Part of a small language model's weights.
Size: 8 layers, width 160, 5 heads of 32, MLP 640 ReLU, vocabulary 512, 2.64M parameters.
Architecture: LayerNorm before each block, biases, tied embeddings.
MLP neurons of a small language model. Each row is named by its layer, matrix (up: input weights) and neuron, and shows model dimensions 0-159. Each number is 500 + 50 x the weight over its row's rms, rounded and kept within 0 to 999. Numbers have three digits each.
After each neuron's rows, "fires on" lists the tokens most often at its 100 highest values on Wikipedia text that the model never trained on.

L5.up189:495429594484562538582460557423472485524554517548472528516495497410450509433502508516591508495498476537536464439448442440473616414479443531574451429439484545359533566501482458421452541525626597462523503563446494397460515453522533524574537513516413451471532468455446488516515483523528558514585610464577576478513567530486521424415451463473501511524551492449535586504510543597505546508483532511455480547491427453536465487470480539511562467561579528517443381498516469488506499582523520
fires on: "t", "r", "on", "m", "ab"

L5.up209:442389519499512522487479419485510458505436541412501487495546417471559439493422494515466489480500580511446590348449485478508543472457422495541526609481541498493455456500461550484507543476560505575480614526591480562529545387539500505485459534500495560506464448518525522550475575519529604570471420537543481501488473499599450441476543509572492494505484460498487528447497461494567490515423463633464528630466536440392490547496442516502530412562533588524472549447548450558504496397533511
fires on: "st", "n", "j", "ts", "th"

L5.up160:493436501473444469461551546449435537466496481442500582519541503478501515690525528490490521605460439488614495525523536525447559461590592546543492437547518475466506500535471618525469518478435474417482397449440583523489531555506427486464496578457469507474510486510556473469483479491471432505409561432477490512511545549430539526508499490512533490548516480502471642468516545531524533533495519457474442495482431486608468580583432362551556566467521525548468505462529424518495458428392454
fires on: "h", "s", "le", "om", " to", " p"

L5.up13:529560472429508464458439490484490527486446537425561598458590408556520521556443473546445479480495501503445498464453567540477485497497602408433539483522511514502520452431589551470515462595461430480405511574506518488472566549543462490449588470537525595548526563594510458498572501457531492486438633509592426507500447514480472496555429500562581375435504536492464518448528420445501435584522591512508483391565461468513579520538465533560508531446490505421423488514544499499509444467455516
fires on: "e", "p", "s", "id", "o", " on"

L5.up306:434459554473534482483472508588560473542506531431530440617445462495464590465512523537512490593496481477505455463568483453517569525617488486544517437568473495478508565475578556469537516447588544419607529489491518539418497510560448475485483494527505521388495478522570526486512445488455420456512453557544556554546515498477451396489388480451502449534537520479511515458587586472512517492343434601485525464438544513474547509453594569517397423458500421563501433525544546445462520505446465
fires on: "p", "d", "k"

L5.up568:529484452556354459468551454514483456423482529506469486544645434509483398548510591465480510536491594496524511472525577524521477461577568534462486418555479493454554500468498486394448498481452473561447577557537551636442547483522524471478469566497427520612569463501457538468526540459569524465450474556477533485488484520483542489460504531568460463500482546458469490445566483457427501489539503479482526427540537532505491459490489485555471490498485387588388411466530397459622512597558520
fires on: "ill", "p", "e", "ig", "ip", "ay"

L5.up240:347466516494454525530452454501503503540535528451566482479448496497623461502608550476514548516525434445501430470486458471405449437460416530527449624509536449560534485504451475531434563591556545554547563478517432459497485489500480597481501561492549572529426481479418476482517542546456508420532507544507456533434519566437564543489482560480414453448513448456537556469445573494494469563468458550453459461531543479512458549400514553529463565535433448636527491478437413506547494417577491
fires on: "l", "el", "r", "w"

L5.up509:515505548556549509503554546533442488408461545511568445500602490484485500425528466541468478575533485446563509510495482469444566522487457487510499458484484696570425523453540515505503627461587525618497431501581543467511544393548459476508493482556446458522477496529542437506485527469390555467516526511599473470518486550472555450513508414539407455573418432448489590406503545463498599497549419412487539500496498465508454507463382515435530552535456521558510506450558506465454503500512500
fires on: ":", " p", " of"

L5.up448:514495514454477438448457544461501484389500624488499516542514551396515484547479485502463460478486370493499489491549542502497469520525454483577522523546433526465540428486473450504515461601465556596501441486373508472520491575522531579536424494501461424455514445515432562522496423551526487589533592481453452521506465537503500481474529459439534480390434574483570553514430589563656483469526533521549516395459496609490495446574552527467489533429457461430431489459584564504508490527518453
fires on: " d", " s", "o"

L5.up367:552517559549529555488500481519541451472521568430525567472554466495479497530460546559383450472498536403480447569572602483538506450518491443484449516510449552477482458506499445506417480472396557514395494493484532504372516432530559588502531634490518479467480484472513604426386416576550561487492525471508470489452542477517493484595615489546542503440480414436425502542425548544549584462501503423537438498493509545485544500432510477549499485418477460602521477570556554557455497477546507
fires on: "o", "ich", "e", "so", " d", "g"

L5.up637:517531454456492475548436471461489509443606489490537455476567542467479464555526494524483591380491533452464465454532407395508569503462485521503548526449544524557477522597475516457458613493441532582526537513500548635494457493519501448539531459554437486506452531474576512518498407365509576533531506528507496438512393538472482492506468489518494482541501417443535558615499520531488374553481530465498511442422429514520509416497468494508442519492573661506397462539502505476542537553586477
fires on: "is", "t", "ar", "st", "or", "-"

L5.up153:477482427561426523564509621373450500549524466563427458534422539487575587490533525485524461477490456492490483587537458535398514572537454515431428474553543480528519537480463592517473529523517392572530480509574461598433401463506459490505478512495543485418484472465509563504484530618508465499519490505545471474420470542490499415491486481480581396542529442461507563523533521598504480482567419536522523531454490432450492617573442483539456539521414427590470463490594558502448487485505452
fires on: " ", ".", " G", " a", " ("

L5.up414:513384487500481446549481514579589342519487517538542470466475547529500531532503510499536481569583450445517475465538565421512566532430528536529497505577585573542528550404590424477402461568520459535506473532425561452447506623517480418465457481490417483536506491530497507539488532522522435430428503538534493555540473542531485524423490474441550483535414549493444424515434545523496566429566401457497602479509508549475543534428629538464473504434505484439493504420540484559475500516448560
fires on: " b", " l", " d", " o", "ing", " h"

L5.up362:565506509438496496462493408559419508442573532404541471491559481503451401551626554513608568471512513492502543470394594382472545482465596432568506535527465537466503482470536449559517522548438385525516477527543529492470544432487423529494461504480501530607583484386543551486513465586451494502510546523519466533592492586401496511416473445507519417488537460528418523486480490525521461504526461407467526516508560604496557453510474546441497421500481447486444449525504501554527476487414487
fires on: "t", " pl", "ay", "all", "ap", "e"

L5.up541:463466513509495536551448473542520471489475517512541459495484581466459488455555592553477483458474419518514474486439567467595494557494561459518540454474437501517474488603435451389444461582477484443525552539405533540564576392416624576542516436475518565480450475556345509554559476457548555497457514536505522504552540383464497440560464548502495463508473476528494455555529426568453477404580443512454485548538511498460541516528538535442541562433488427478516495493453583568414522553562564
fires on: "ic", "og", "ad", "ac", "an", "un"

L5.up528:524486526480581464518498499492388482547485532481397477511494507406521439533595538506498556501539420496549613512498507529419433468493590491483436460452495525478536469467428400488539424499552541542465566478546515475598544622546446436463521519492567536630450463447449513474529510527539528520493416408580497490549482554529576513494525451369428426612469556537564518492524478496431488455513501501507463417623510536518496556501480435500455460494447560469483391502445515513526546544526557
fires on: "her", "n", "all", "en", "r"

L5.up165:578448443469565464584521544454498507555515499453368510526469556539513466498520518505434518455504482494451463486498558520533511542279598444505542553412483570498546517561515439492533566493449535570484493515472416477567464518572466495533506503507430464496552369512398569588542494566469442491478520463521464553535481581516532442555530500549526482541571526491509445441455581579437480384428465484495595479486492456554585558537487484474554430508507516446455518498506500427524458520438456
fires on: "ol", "m", "l", "d", "ed", "um"

L5.up55:424542432575492553494547429539503617498453472509518581559486456510616465523400453548471487515522586496427506576462460442453432464575513511507547497485520465414425437528521455444579547497510439431434568541536552472438525418541505451473471500502435466557534521494406478477569587427502467529525423508573551491512529551492569600540476544490491425482568569538459505514499521501571585525525520527452544508382556468480506523501378507515493485564494506533418486508499377600546475562513472
fires on: "th", "n", " He", "w", "her", " Y"

L5.up525:471497552458572545506488468549462448465501435493433553538547554479551544420574509485488493548492555492518480498383539427561569478489487543580552424467448510464576566450479500516493474555468471423515588507535531532573564473528549393501480491403404509461464523422391516434449533345585435523410432540544520587580497515476515533525484523579522536536418469522458445466538407480513465524482376471521512571597512490535469531486503478600509523496473517549565510571475465514523542438508456
fires on: "os", "l", "he", "ic", "n", "is"

L5.up41:565556474605473572368387540474557588431427503535463500499541505479509494449458449532431497471506456556466538468547575559494570507470505519550519355500508553465508550437488545501506510566492518489555511456411526514386481510515552528622469484490482492453520550466445479579485479442613586481417548525457498468585514527473561518593467537495433466511504534584530512559525497428453484436453476567494538506440487543489387520567498501534383454515517491512423574563579538487529525452513546
fires on: "in", "g", " wh", "v", "i"

L5.up607:400485512595450552483521515492503437522500438407438465506508451506598563580525513561469524465544438522494503454538557543582556515517473439537521564468465534501488522503482534555524547457576457411484548546645633380437410518471407593451456474476473521498544479499470521477463398486484438502529486552416440450512474498474440481549429497588457494485472626501423485435549525533559478512516506482572472533503507527561516497522478426498576462468576425495489501620463463454525559455526448
fires on: "e", "g", " a", "7"

L5.up319:459541346494515530546508540500543479609547479552478508480530571507511618464457505485393557480514517445440530536374553464447517520571456406498526545468510569435483587496524501499512509498520402595496543512480582477588483481472421487442429548508502511454544442410532523512455473588463545370519555526514535486455508418502597547507479484509509439544472450507472595526547531491481518462493511523562469517541401590401508578530500546494446485427536471433480460568480574457433435481489526
fires on: " his", "ir", ".", " G", " r"

L5.up59:411442520545434556548515514571475570475535499493469537476432423507530549461565537529543507527586554418507422424516484480497455493533491571524492558495412403519562553586523549476501594499526447537534562497556491643536463474526470439404567509452495522533493504536509519486503463461553389446480464518558473514642441503428631518504447456471575461512380499522488515530483542561477441426532540450383454489487520535458559464499522475532538505406589456542458486484436486462476416466503480
fires on: "es", "s", "at", "ing"

L5.up364:479483490434427513499554523439536524623438464515529475469505535412541454633481476456479558464441505620420547418473540559464475482580557521485580499477531530369533499468437490390431540532419511481578620507538511524467446453511464532488540494510471457446477515533445467395584535465516513474466537565517492526481433519454607482475579451446473426573486490531569573480466509461548532577496433477522510435579519569527483512500541573556424413494466471523517575555490513474463570497553518
fires on: "le", " com", "el", "-", " for", "g"

L5.up336:547583462436463535481428526480449428599407570547462543520497484453474561433485518478478487571485529465494560524477527546502464517526535510600531520475416481537469549527489514452501590437566502472465525567575535441446591484532398544518499486542537551465489437458465456526526501452372500434415490586509609543463431548447593531463466479490556463455417564505404581471597522485536455492465528440510573464584486485505478520527464541451569516553502403542482488527467384497526514599443434
fires on: "h", "p", "e", "ill"

L5.up263:516499544472524485564525503465466450549627449513403522407534560495465527576527549494476490443540477437511514515526417546589486428502429489518535518458474533585526495496517469584416451501519530556574479417464514470473461529482580566453558546469519478664570543425478516483438521459538498484510527480546484489515445563546546541486552522482488407463453573553494498422461397421469468509473531492414467432498474536568499492555558326485582503549386478582503476520475484540456511476570441
fires on: " in", "il", " at", "al", "ot", "at"

L5.up580:498394495445493487429391469490389513582528581535498522544568509535403630518511492477509502404491404499557487479492501558486447484429531538540499492460486558464517490446503449398519562514460506567473488577523422508400528543433532571489542464580533411437564529490461529521516501476474392457460495548537489538512520530460511559495437514535477488526475488587555501494443543584441418506563433429519549526487485459537518521603413588457367487519541500508472507485627528494515582519454516
fires on: "ad", "or", "d", "l", "v"

L5.up488:433517503384552532475507493493481552519562504428539512578493507476621499557513575532496551570548580478469455511466615415474510494465573509497531621500464558531524535529487558503513478552515590484523504589488529510459558550476498491455443434486518539412453485475554476553565499529524455460533557512435475419466493541510423448519503501353502509435499572467504407447447464559594493476422487581504453460480493544469431539370405620562512463460482526538513494525467517544492429499482384
fires on: "l", "b", "m", "w"

L5.up286:595468488515517477543485455489567532483578465476534497497460610532513514526597413523458563569475496440465497432406616508556545623516464558439491487510526441432496589521523432459456516605450484421544516582466562443479521458548519570510563576455481492523508457497509481457508520504507585566551491369527507431451514478491495462504505384502547513387526581522557554489482441489556487521463513543521470487557504513503548475599352524441503528462462467550473481395486393503490463523494457
fires on: " \"", " |", "o"

L5.up170:590580535522591559425517443470559505601492456416507595516381440474475505504426491465465479476448428510544452505501612510511505529456432477499393507447430463558473490502554514458538511507429480519440574537430512575521493481473504454520440540518565546568509502613449493493465457517497485531488474417513432497444398533435533571384519454511570528536432545549488597398508534579473555477502566552527559497560564584492503524547493456515491496586553463565457436486495533497413509427463487
fires on: "s", "d", "ab", "b", " b"

L5.up245:530524547533504531469469475620481520485442391494482481440567590519510605596462525547424507398448461495483467488529430481493508458487499478546452445549463527525517599463493553578502435431476447473451559576427484459439442526484524577452565543451514583412531491508529474515456495485589487603405484486464517444548541476470514469426494574442504508478452499457503576480537474474549439487500545546471422593489556498491430533603445482505508486511495536603493583586455468510533515572381393
fires on: "if", "g", "id", "n", "or", "e"

L5.up433:501506513495453543491427415466504477441530455519502555416580493535443394471434490378483598517435531495532448538528488535569472451510551527477549506495521631512573473453552494468412500542487609494582555458525519548502471575459396581502569487518485493483509538589504508478462498434558412604546471522444597497507525500498414480473549417405496531559426518519580439411498501574511576513414585496530444449497502498563504563547521496482459466470514528449439475543551535493414581515460469
fires on: " in", "d", "or", "i"

L5.up238:551449517439451532581396461514508477496442518438557462534558541535514471491514591575442531533564461537432468523518528470489482542518503533585400447365470513516516437459455526477479486497528496418495478509442545494502455491532514587454510569518551540517506530558437645490491542497470535455490512557542415470543497526533541560490443463590553397528410535540441448477504422519508450453527528482368525486475474519534398521530490457629454451447568483424624523557490428490587491420485503
fires on: "l", "n", ".", "k", "a", "an"

L5.up493:483444461507436587478420526371513419644542532484465497472559566529586436549588541572439548484560544609439505435502603448497547535456450540596469610493505549473470602523475459475484463504434484538541538483461540516482494473440474557468484488478526539519487567557533469460566470528517516514460421419454537511506572493437523487601529515458582462489527531497527442479412541540532453427515436370534524469567562548503496502565493519533518476548467525469452500457423424502512578453453465
fires on: "l", "le", "g"

L5.up309:462530530536545520469457522512500572460450504454537528441528456397475502517530552521516369498507505473425629608543540541489473449466400484512477476547482598577427524494563473468563615501422568543464470471434516507429424528568507533533506523494466383527502559488520472521451484432457542540478542532506449449521514603492465407522461488539549436571543516572555532593498471609571567479423501358576504473444443463511504470520533501521544531434590528499497556456446485451485512457535482
fires on: "i", "in", "ter", "g", "or", "v"

L5.up108:420508575453433532485458472498470454493529513507482476463492455549439440503502674414470433482452503536556511504481608461553498556552536456445501482452608471488454508583467614508483497508556521533528532565498500544425500437521519472544559447408593482479460397448566549525517534499533497503536578434472405408497459572451524602509400393498557553442513469512466482514511452504503524464585491542411561477533449570528467536632448472475461523488551464485564475521461513513417490534543526
fires on: "an", "ac", "is", "c", " Mar"

L5.up117:455493508471449432578499562423408548547536552495523591485601439441467453552411499491514383475440510485511468478502541559479565458517507435482577503527499530466501545429421481410594485458492459549472455524462489524516491526631511488513503453441435480519433571582467474547555418510509608485487566536528551482496494417506482422512453491492459464648527546496542482478459472428525472478495465557480460567432603493447517568649486486507526490589556506457522536586472496518497456413549519
fires on: "n", "in", "on", "ess", "ic"

L5.up29:495510434534522453429472430510472503507508434450532509462544474552540485499495518423404599461522528505524490546497555542542524536606513499516519423407453583579513534434472531464437513545493508435476546469460594527518597455584387519470481456433574461506443591521476561540432428485433481448492567590520450467497475504576445553488443517482474470472392521572557510465575530515561457522473480580524574408487524424467502527510543517497408414505546492448439452564555552478499594438552396
fires on: "d", "os", "a", "ow"

L5.up4:549584581580534562508438612479443538575561492589509555508515557510482444431450592463480479460519489449531372514531535415502547405487573526406499479463541545478473574561480554526482525529491507592552509501473467515578383538511431466567527494535512502458534467535518435473484482544454475626622457587459452493471469546522487536574476436518376442527474437496468462538410525451555472548427485427484506518532523499563564503466457477459429451500444472541427441490494469558468502478502442
fires on: " (", "is", " the", "el", "-"

L5.up122:613564502517505535486478521546540533541445591474454547408543456431496528496439427532547512554448495512564406450422489408502494535480499573594481572568465548446482529496470485513449557560491484584517433479527456594453579519570382500534525492554472522491501454544502561549410431501526472424419409557431461523462421568449481600502559464506538518514478567452488463430469614476488460532531497546465556491482481523497526583438535422517480517406535471472398559487552493509514452395486521
fires on: " h", "s", " f", "es", " th", " o"

L5.up141:529496509536466577471545464455500523465501541431552479542514402455423421555486463457574525489477444529423473371512494468556469475394407521483507503545541523495583456449480511517487609518521545468483498570510443478521455491560519488473503437543479463441534523483556504536511442421455520407404516500393466575472544551457564473531508513564354480488461591441480479591547527478523408601540593512555565398543538597533477535550509510422512509460501499540528537586545462518400503499509539
fires on: "o", "on", "l", "r", "e"

L5.up127:498470450504525571476438470458522434477563474448487476459494467543568421456516574429422450591535523497504488469457499445532497465480507446510467473521503503409526532588432576527470514544517467534576508583526466511508373445475463621480468393512519477586530358470617552567465429517517562554619467403446464540504529559543428459513544477582495468480496495469549493497459517498491514478563564622517544481572413551473460534502575436511434533435499521546503429520532538504561521576469462
fires on: "en", "is", "an", "e", "r"

L5.up298:531525524412570477522493512537434485470564362533473555510489471482527437461529544519488519468526410450535493498479636550554502550514574469463482437456512458573435597397443448530467495559453461539515511434545485498403480485574511539578595532499501466518532455461583527502476476590552521548468430488419484465477490424359486448541467514543478476508488620489512511425569525529525459464420439541453496460557489451546436528568573495472503473544445456499416448501454590562469480544497617
fires on: " ", " n", "5", "o", "2"

L5.up21:495574467462526461553481541372529553492438493426482447447458523450486508536513513511465554504493430319467560461570441515502549522486500476473498551590391519557431465463479527550569440594474489483469499515445461540469479557457499513408390553483509511544497538414510548515474544506541584572528559511474492561442510520495499473547564547538528566452515466495544513559444496502480476492435454543554454451453368581507525538484462450478538518576473521549535474470510482607388457610563606
fires on: "n", " in", " s", "w", "t"

L5.up507:472434499448450517503574492511521569498546437482523583559548515455555486571518550584572537569556508431465519472532526523449506519586518479516464542580439415507521444369539465540410502451421438497499543476449559481490429470498545528386449582466504540590484488456537463480540584405397516602503563471514498476471534567517573540498462461474579518441420420483485463521522526517592589527468442519498543520486387532531483560417536415497447431511467529464483553520425508522432432483543458
fires on: "k", "f", "t", "x", "th", "y"

L5.up191:516520442444414496464518568480552543579494493548405476498441519529479444472408485516457570544565486499479475539478550540468496531561600437488472536509507427577527449534540521504509524516575549397589521499515486476395470371459514444530457547523569516376527453507430561430470567418468481464463564489437449521534529491515504522494494475538438541515486489508443569447443467651525466473503480445599576502534430456593584481573494482567510550496507524469506400560468568504519511434483387
fires on: " ", "r", "7", "ag", " f", "ak"

L5.up597:558549494508495548520585415503484474542610429527520527460495502457440539467491580492509474434488582447483513518466456443463578434421455401518388447458509566468480472560509375613486501533536442538549448512457481557525524567528495441479536550507497473505586458516504533498464644389572390480500427545516541579581503541507422576537409508513502473505535569553442459476550549600539462477459436420510562484531478563523552501470483475592517581488553494429501508516549509495473519518451497
fires on: "ber", "se", "w", "in", "l", "is"

L5.up504:532527509457579400432551478510570556547450518531514491470449470475485548514552485580487521474497477448543532448394491471514477575596413439465388420481475459497542566556452515571432426528450555570576496561574517492482527465498551457446528465475559441524493510443443504531486528408563525469445475488516463479608583508518508553530495477572438516491505494529535481530469500511561546586425500450509489556554492594421506414482438432583470580454465573527521470465646474512439551483450383
fires on: "r", "il", "t", "in", "s"

L5.up318:400475478397515536461437588530507433540558418393486555513583519594451452561541481557499521539445529548484537471513417521456485486459491496580511636610469491521567524495379489367532423457509513540456491566459474551470500468522459464476471471527532516478555599527483541523408452431533419483500423408468382498515481492471504484459467469533538488523490602564575602417471539560468486484474441485519542516499615522545555507516460555535496468493535434473539489516477469569499487479480487
fires on: "and", "d", "b", "ud", "ab", "t"

L5.up351:547570640584510427596536471474473585407496522518516483480506490462429494495394418563481475435496448448584516551505513448454552469538447552478426468425450501426459552513479461520511491495499437570551431508494435471569450480567509461455615550538550514563518501500565515521475516499525461465493398522503554467540533448576390514521367452465556513467612509457566500565524512515528459374392511538547495502474536541541557473509452468574505527491510445493544478453520543491418408512492484
fires on: "al", "k", "t", "n", "ch", "c"

L5.up497:508517483467581479421513486526463542576573463553457432501592573446523414508541517520551490508617494375460613522486528514478497517443476398566544540595415527461481410518564446585571546490497508507509582419509513546511440463483524484510497519453565523535536454462508482600540483438500481655543496484452525580507522492437569494531375426524493457429460500458534524547473458527560489531520525511433456448563442521431481522537545450436431539544532526423512473398552463531451484529526470
fires on: "t", "y", "ir", "w", "ut"

L5.up237:457439525593500564519567485493439470482471603509536565587555553439512453470463545530590455502469412455428505492496543493558570598501506522518484530473545547492434541559436479521498458538595507495518545566496495463487442502538397495515534445488499503552514368443498526447567597545487362465459425503517482456552549472465425541480450455528478423515537518389563573484440548447472500621491422596499558508448543513481499553575471491496495445469377442506414549546520539526489535477510542
fires on: "c", "d", "al", "ur", "n"

L5.up623:537510547537549554493593529515509533498534569473559522455498509456518571492472564518507471516512451422517582479505466565450632571603518464429449521417521468420491521464480514600502504620441480523502523571446496416522519456471486529528559475490445489474457448436537543492568516590508481467494507524442557554537576499467445558493463470559549482511584578427365483482480460577554521530526457427494451481502521449454593522484451405459444389515571469497479408450547449478517493447391404
fires on: "t", "k", "ac", "ch", "il", "an"

L5.up69:474499479588417509523452607447504584642476515473528516505562484476535475443513478543490476444465533501594548493526529606534553502452523471515499430450557547550425442529484515555583565376566458497445520529540520501466519445585463443541562542515391525448475452440437551482468554436603538511471467497459565525571488481476473535411512427479496475392638472448485513527525559492425390521546543527516504488455553483496501527559529560381439521492502460437544552543464469490504553470504446
fires on: "c", "i", "n", " ", "v", "f"

L5.up581:612478525474471478457474512507536526430578591543553539516499511562537439621486492522491613489481577498475551434450478618518479529451485455538437471468519522495537509488507483418381511471563494463478463534459526415503451434499480514467522493429470467425359452434599487486410478503527524458590555526499549517561541543462506456519565559535574452518417564552532511416484546536531501538581484417586487556501554521469524476528380477490469425570437437477539488448477443573550440510524560
fires on: "le", "b", "o", "ed", "en", "ab"

L5.up159:439520506555467465522545508529491525426515511489429547473527510485537533471509529483426578490555510490451562514495571543518542599534439479526512570472530602489442545485511418405441562545530531454447473495449571516523462497542464625562536546426469560483554412528479439612548482479487532511531552517443391667523498529516611549432512464385517467439515469485434473440547561496525464516498468539472454500469446504570500416412534518525423517431416471516450500427412515517592496491516571
fires on: " The", "o", " the", " w", " were", " l"

L5.up229:456458482464488464581432541569436440527419479431479518484410476461586514654423500410473542548563449476470476446480453571490499469560538476422518488398469527532505447504470482511569423524474546463517487508396487580503544486563498451430439526549453465576469557485461526503509440516472580599574468506588544434485509463454534492429563556491518555524574525463544424525425559540511483546561501515507439473528525545452469599523506410506515485432454464485534479551536382549521453608548446
fires on: "al", "n", "on", "all", "t"

L5.up267:483489518576537576404476475491424590513332466535484525453557491532510503572500500524502593556453454486550529474493466497442437468493565506487441452488488488511473587503502549488493475557550514533455497492523535508451514524434529502453544508503479482481521495539432546417446506506416439570521590463490561580499454519653509561565350489459480465470412430461558609495475477493482570455549488413520545589518425453496543503570500401507480543471484474488539600504485559611489549457419488
fires on: " m", " in", "s", "r", "in", "g"

L5.up400:574548415495521420412490493470467545523491502417552527507452566469569421496586460541557529460504432514456471509408566607414450465470478436475542498475554529588381494530510522404546604578434512530535460590492421494578478515607496496498444538479478541553525564521447580388509515533515510455581498548483454455520483544460438458515514464486534450587437549508569593524433587481463482425476458478497517531423466530501451485417555499456526565425419475435514493491533488479518494545528461
fires on: "s", "l", " h", " s"

L5.up424:546561470499443523497480489542422497459565567515538410442454575468503575477429563466497489568509443456446524430483444481502499473434427456417482543555549543475477473528458485447489521514525528498450599472547326470451548462375495502503554500582531463525451552491551520513496492587452532477641506519521465452447457557518505565565481459468437414463539570496485456512538543510480531542424424485486598531516494525517499551535449604352452471523489567569474507556485608520453498514568505
fires on: "im", "ur", "d", "or"

L5.up477:581439635499509523508571451558513462505543550442480542565444534450499435489565567510457507387477476434506456506525548534514522530499527541523558510482507538426541539565476597505515421490477490512396474507462529550503452450547536522429493566471485435563488548530443489438408481494436449433491435468510478473510463524438495551434569429468517419531537501427628497534488509541622500515488546553431604585513471534479590425589561550372452488486466493481485519452455405520556424536504476
fires on: "o", "ong", "ound", "c", "at", "d"

L5.up220:514547557528486554484470491548424509483494421462578553531525552482418465479518409592514509637498464475507539535461427461451524490506485476617557451441448582516493493442499521520521542494525561532432536396429469535553466527496470451523575521557446537482441523515425480569517415540489575483583513457554613486501556436513468488544474454550498504448604437419555502525437477514481398459495465560473363329398549458495522492478497499533543489529541552511490458548498453491506429480504540
fires on: "er", "n", "on", "t", "as", "or"

L5.up184:504591529430474475528497418477491471528485447454430605540478576490460549516497562515505513489470607457547407348378503530482584506434513538544510544540516480410563566465451420515454499443466460544494473512537509556572447454505446479469513529513462587539468473439484481579536485443528591514464483481512472485487485542451528567412454520430480588510519449533451551546602500541490342484505594498470458444582444448458490531518466444538578511522482504557616497532448482545541556521458475
fires on: "l", "an", "ar", "u", "n", "es"

L5.up430:567574583516485495550435504468568525578443510440531597448440515527492489439591489577463526540462451499482473467477383474533489533520482576507562481403441544518461450450495513511504598443509475523427497470485587455468448455518526517394491498515563475575544441463532470384467477490524484546549452587470443501512543540585503557467512541501504514386464448549469533537529570539443468490516548478521540462476578448586403575562558477509610469541460473424604434503445503453516390525462443
fires on: "s", "l", "d", "c", "n"

L5.up40:418558480475494466506529389417540530587546470575563547486530487553481537564469511558514539537450516387434485475417532504425437537526565488488511430476420500497476507517448527540500449515499417489536491486538535502499670442488496522511565523522471463491438451530443581485520497478412493520496552517499536424441444438568514538469440515432464428527524537593543524482509532546424463453509529537446463486487419469436628537503589451558461552468561409432509536518451622537529592435530427
fires on: "r", "s", " s", "an", " m", "i"

L5.up596:516513556438579437515441549499419494504554538606457474492506495636511514528458554507484554479490495522530451486487578490503585432413529499559547434569446483514421580538561428485426441536420569481526514497427645602531481475511501577531481576535431528409552473463513460612418554481456528507544487497478435508454502550438415428475421558535438415465492512528495469471552482537538489570517433524465537485505486570506449444593592471477459527507536511482443517420466539527451457562501462
fires on: " st", "c", "ic", " the", "ist", "is"

L5.up323:562525484439528581476434552525472508543498538465513475488457441493400570492414410496524535515441494510417530434550447505455462533411610576493516467538512471502551415468485454499494535510493566526516508534499469603512509546534569490405543498452494548494431530469538494532444395491503535606341491503481540513464643412531565425469500491489490526498539394511430538482495424425497486534545507545544477473454466461449548454534442504639570498482511428582511528559518475516460406540443524
fires on: "et", "um", "a", "i", "on", "e"

L5.up390:538562463499484590524473503461592421613503516419449496622555540486474461457502499548421500480456469569504557570395514484506505414491499573481488447500428546554437421563481501507601505507478513553488551489547536368402592472462422584506479492508518473520509500580519536543539468520379447520497459461575517499535441587416488554444461454429560441471507583496555457427495511511526563538484476468493489520543556531424499522460481383555445497572604496489542482442535512525440508535471503
fires on: "r", "d", "p", "b", "t", "h"